python train.py --head_dim=64 --tie_word_embeddings=true --init_std_qkv=0.0197 --beta2=0.95 --lr_head=0.00606 --decay_fraction=0.878 --batch_tokens=131072 --max_seq_len=1024
MLP neurons of a small language model. Each row is named by its layer, matrix (up: input weights) and neuron, and shows model dimensions 570-761. Each number is 500 + 25 x the weight over its row's rms, rounded and kept within 0 to 999. Numbers have three digits each.
Before each neuron's rows is what it responds to, as a language model described it from the Wikipedia text at the highest values.

Responds to: Word-initial pieces and numbers
L13.up17:458553493500452473492464471501540439467525453517509484506488501490511464530498497475506482505474485477533514540500496464506497484482523535504475516512501504520506493550519488497489506490496516527509500522479488472444537466510509464514480492498526487508537490563499496498470497496540493454532472477498531497531501506512497522460511493441519499479485501494455527511475520510522502520541476514506475488467499513503494522471500480492501469475529498528539560483500544505487491495491504481506479464458547470491480526470520502464514517506503469492508519516514525522509541459525498493

Responds to: Word-initial subword pieces
L3.up1453:500524514512462523468513529469517451515477490523472461481479496499526508440523516499472482489484532482507547467518537466495498518470498474521514502524477523509494480497469568527486499510537543521514517540490479517468494525490489509481502514557466511541478501483536492478507503480467527505481526484518502496433457498512501502504505515494466514551452445470499483512469526533492488509481519563565446498504498447505476467491524556523512560517480479524475449487508463491484514521507481521515567475484496481547488481512470467453484513507491507488492479540504509524508501506541485491

Responds to: Wikipedia table header cells
L3.up110:463525539473509482508494511525498535476497485524442497473478436512497476509545510504501511469465536488528518531521480480517511494517553533531493500511508461545496529481496526450444502519525516499497538520492470479524498509505485512462482488508502508461450471508513486513544492446499515515529507555548435493463482468469449534521544516499514490475505513500479492485538555453463496484504519505499519502495510536520455511488476524485533509506444497511503467541509518525510507466510513478485518517463484535495472462459479504509455499471500530513524478482446496504512472523530488486

Responds to: Wikipedia table cells
L5.up1978:484537508501533495472493493548524523501550557492465484471500481460540523528506511448478511543529470486499465537542488501507510517505534543470517498533455499524463528519537533521484506473511544516494485504514520497459458507480533512506502479502486471477491481512504494462516482490501536490481502483521467543474474495507475517527484530485490462534487432546528479499527517483498506484569510496521509518474466524499509518490500533493477489496504458521510503471480495489494464480525578475502507474523501493503477536502462500490505482505502488491493474482546499575537540473501476463

Responds to: Closing quotes and "look"
L3.up1297:531518496509488493495553533490512498562507481556487487458476475493490525513501490508513545511482509504480469457497509510500518513507486500497489475497501506494473510469496486471490516535482497498494498533492477494484485503477453516473471505510530527498563484485508525492493477499510505539465473467451488500529446507480486488516535504505496494542487507516491507512509526497526506535504485486513496496522497512499496504490484470531495512466536503510484462523508527469485511530495514481528502531552546483491480510495528520533529549557491475498479528530490417510519518511530512564

Responds to: Mid-name vowel fragments
L5.up1126:492510489466500492488494494508530462497483499537463486449518501473535492434516504505489528523520508512490498490488502499498487522501532431486542477534452505530476467505518542509515551518504514505463427514491518485473530531503436526510454483495472525491483513497474467473508466465471520505487456492525495498480487496468490496481494508441534458479499472512465484492493505469448510478502503517456482486511518467494505530496479509493496548517499491531487458495516474538523485536478559538493507462484482522508513467485521459449461498513488477486481506529492498536532511494484457484

Responds to: Word-start fragments
L5.up721:510517484499478510471501514455506511547539459513535476479529519491485537489483523486478530513491493533517523499529508492507471505457467512474558514521482536515522502520496509500481448480463483497517512521517512474464505530505510461520500556516550496525487531497455495554509434453473441471480485430509519517511536497462499537555519523503513495543499476540497542508511502487491496471546501544483512493499490477460515513500517553522483458484530501511475459519520507487498528468462513491468478497514523526503472479540486539489508484505483488514511469500510454529490501506488464544

Responds to: Media and music-industry words
L5.up1535:472496493454493465496529483504506497471502488520453495411520490505499468533511500538500487498458490479494498517529506465508475530515520486509497478543497487505483508489532500447455492518509495505532485528506461490525464513484534507483491515525489497483520493498511479477487494461474524513470555552517434483530505463512492487509491510493503511515501505471434501487528523521494500447510487501548501507480447540496474494486471477499521548499478512479483464502540501528527530490512505492500484536472501506484458495491507525500505530520497497487506491497441504471519509517528456540

Responds to: Mid-word non-Latin script pieces
L13.up2459:489507468499517505507506488496496486486524506495540504506546426504474508474489489494504465499420515520483438522532491493493514500524519549482513479545498520519525523481591494497508481453488506513492530526508480487537513534490469507484461537518496480592523499528528510526508505450452512526489510509457465498500472492500473479491519504483527548492506479439501497504494470467548520490524463494477493462462458540496558473486491483490451566515490498502508494509512525459512523504487469498519462520497504468513494507480478559523480499511491483494482508478465500474525517488523510509

Responds to: Before a date's day number
L13.up2644:525503462494507479446486495508485457515479512502483504514515486484505497462528488507511491547449564498517495503536510515512491503544496491516491457523510483495540524534519493521488458496508500480470522529495516504478485515439501531459471533531493482494498527499483483466505504495512543519523545494483482498510530451465541477510520484507501511499487540553458549496483522523484489504528529523451490504519510535505477525515471480498497468455543493479504493531472469474496534510497470491547524471482459489526498485474468499524521489503516476458500487477489455475493528527524509453

Responds to: Preposition after noun phrase
L3.up1356:486494496539467487496498462497499509508484505494485537512503468489497561439492538543497522513523466489488515507514482475457539485482487482506463438512527462476495512492509479490499448482514498519515479497514496473478544530515532502545507503487514517523522510531445486501459519490510454519529500484490494513532510497495562479504478542487519466478506481505476516530484560508488499505544463475508489540487486531483504453481526489484468528476524494476493521515509490477543436524536503515513514436512501493489526521455493493497490465486495532457453505492473450493535499529490500483

Responds to: Table row numbers
L3.up2421:519501517474518500459506503496430513477531487521477493503476509504499493472504551518483522494510507517499456488467490493479503505519487543502503528516506473525448547483474551493446504471506514506492472518531519452481498488494525527523465490532514475464505483533494490526496496462436471479524530501503523513532504456484523507466501526467529455510508420507496470495503560499518519487477484482506508496496518487498514492494517552520494474469512467511480510500518509473490515509481562506481490480497507472511509545454496471473517481502498466476477507510508512499534513508500470490

Responds to: Table cell endings
L13.up1901:475510519511504523465574453492477484521510497510491530460497506490498546502499486484461529535484476477541482462514507502473514517531493494468493534590535530526512525510519544498495507459448535493561446515519516486505532500471503533583511512507524501514503487520476464521470443527458506512448481507525496470505464505501510477503520511479543513498478479491505517479494506501526499509502480538514492510496483524504518530498511544525473521469527457501505418483519468529513532471532515514487486478480543486479488519501494552533498528504476461495480504502520497544481507504473518469

Responds to: Before a specified value
L5.up358:534567512476486471498498508511493493511525515522517494482511509512501541516452451473504494562527502451538497498501502481520521494502520503506515440471471530487502482483506495489478448469510500507490474479484510478478486491515474519531503512537501520536526477487436524515513528525521489460547474520502483564528492470521521519528498515522488488530501492512539481476494505505505486469487473514498483507524466498457477472494507485515518480513546496494522501518478452451522446499559489476466487445527523519526515535497498478466516507511505493505457503527528498552514524482494504525

Responds to: Dates before the number
L3.up2069:479502537523505504446527514513507481512505451493491525512506485462489488460466504536504529502463486503519495499499480509491513483501502489477467501529515480494485498498465488497474503544540521493541524502532504482485474499486499485480522514500478544502525494487508508508535486513508504496518485534505477522517531487485515515479500530521529527489485474522466504480505493507464477551509529503503513514515511510494529491518578497524472513465467454530484479539515489493458502500466528488477500522481508528493467475503527529554518506529518469466493521494434528503499484511528489482

Responds to: Official names and dates
L5.up2295:465461498520495503493515505483483503511508469460510489474492486473485475523514517494486506520519462505494494481488500508499501505492478562475495531528551469493445549480483474474526498518503487483522485505545461479522497512492489473490467489534534513478514479501472536474512482489454507504519504517509511497544511523466534485508494524505499532476464488499476536553563535500493508514488520536478497527519494473441506529522461542491471473484468491493470476510471495516560521480460507504463492485442513490504489462527470536545493482492549538517530506471469507512491486513527472476

Responds to: Word-start stems before suffixes
L13.up1728:482492503512455480474518521502554482523493481470529510484507474521492559494519512500516481491496523526525436461510491507504473478492466470471493489519476498506493495511527495517521472478507496490477501519462538459493541520490500457509501488487515483513524482504491535548488458508507446508509427495490555514480481501505522523521539530465569503552516489501488516504482514490522504499509491566501482517510517469496517483529507520517459480487476532477480503541535510495520444443513469477464452452490518501530528490505510513529483490555528509481522486517505429499476497492506517566

Responds to: Arabic/Muslim name tokens
L3.up3239:485464482486505504508503491460485504523450503474463484497539526477554540439519546478478489477477515514549475450509491494483506507507480483520492536517493499474495462493476499477500457513478552510526529532473492531509514515516519489509468489451485482506516500536529512493498451485484495476488547452519454481467516496479517500531448494494521511514465490529502496542508504520507448503498490445525513523514481486503506531519544540518497488532528503483475521500493463488520491474500511466490494509507504536480515486534512539499523510571488493495497494468497508492511478483469512502

Responds to: Surname pieces after first names
L13.up171:501495449529497484469504496481504502474474525507457487474523449516493492427489516512480509499494508496454481494498544489478492492506475480533557484495512476504474488492480499463446500473508479500524464540482513491494531498477498525503484444545529490522531505496527529482526506468467507483506475477499521498524476484491523434485495483501553461528521487465515473522535528509472514541515504484501478518497500558522532458506529508520500531513527491488520492551498489514503485532528485481494495464490522509500505495558564474501542504517511481467528520501471495484503478514490494483

Responds to: Identifier label nouns
L5.up2172:461537513536501502496545501458514519486515474507479499479495420448495505535490508480489480501502500469530489493524492491486491494501550544506511520508524501517458484502456497468520486479526521484472498505518473499471476497490487530514479518515495498544454466532459469498544479479524513492489481518546500543488512499469493503503486525514477465483464486505488482542501515462494533526488534514495487486504484501509518511483507490517493450471487472491496476504514479558496488456509519464478524536492508545506471504502494529484509494476542534542526504487529521544519509515490507523

Responds to: Word-opening pieces, verb chunks
L13.up1427:462496477497491516476509534497534499539547493498484531472515516477506506511508502511544450510449495492481450539525517519441546530542533526459494519533531515506486522516499483471525517501487482464459494503516495531507525509511494552493509507519498537495523494507480499493540482491466527470486494498442513491531516506515500486501462507533455502492474486469471503488498485442522506489497502479505501423529476486530526514531494488528509481460508449507516525487551495494497500531462506515493487489507560513497491515530512498486501504496544530466471492507470528532521558502488480510

Responds to: Paragraph-start verbs, year digits
L5.up819:485527516486520490507521483516517508496525476511491469494521443475557465493542502474513500503496527506510469482491479485487535519506546504495452445520491532529515532557494532460538495535482455565515505504512487536508479520500504471507487464484511495505535492512473511503482528491516492528494488501495475503493516495530509476499505532477479534505501528501437515496526523515499487469497519457527463493516470513481558544521502523506491508491506495555486507506508513494477480535504488506493468520498547525491472522507521513516478474499526511533519526496451508535517533515471480475

Responds to: Word-initial P/p fragments
L5.up1040:489516483514458505508478492493465470529454475503486532488482510496481535474493449500491491472518451455539488515490537498464516546506496468503487494504496469501515500521538486474450475482472500483525474510475485487460521517517473521510526537522503516513547473540478478459469470485501506535509554465498478509485483487513523506475480531450484483503536491484445519481531488473497487503516511535478468468517487475428461469526505488480519466477488510529533507516523472473529462503526490468535468430489481515499507525507517480498486468485495573528459486534510438499510575524531503531

Responds to: Locative "in" before places
L13.up2159:538495521506450518469498500506512433508503516499523550526484503473515475479459526490508531538501519471505522483499493486489522514504447458549493473510478498526504510548508478516508556480499497489518531520531465516516488495496503466506502517477488505450488496513510472462476497529484463499505511502499475511474528462482541484451519545479449523537499521520512498566469487524515500500539515537449502503506507528455520485515496470485491516487516452518512490506481487488503522524516477503476488503479466512477508520529554504492428487476473501459490491539452504497499530493526530489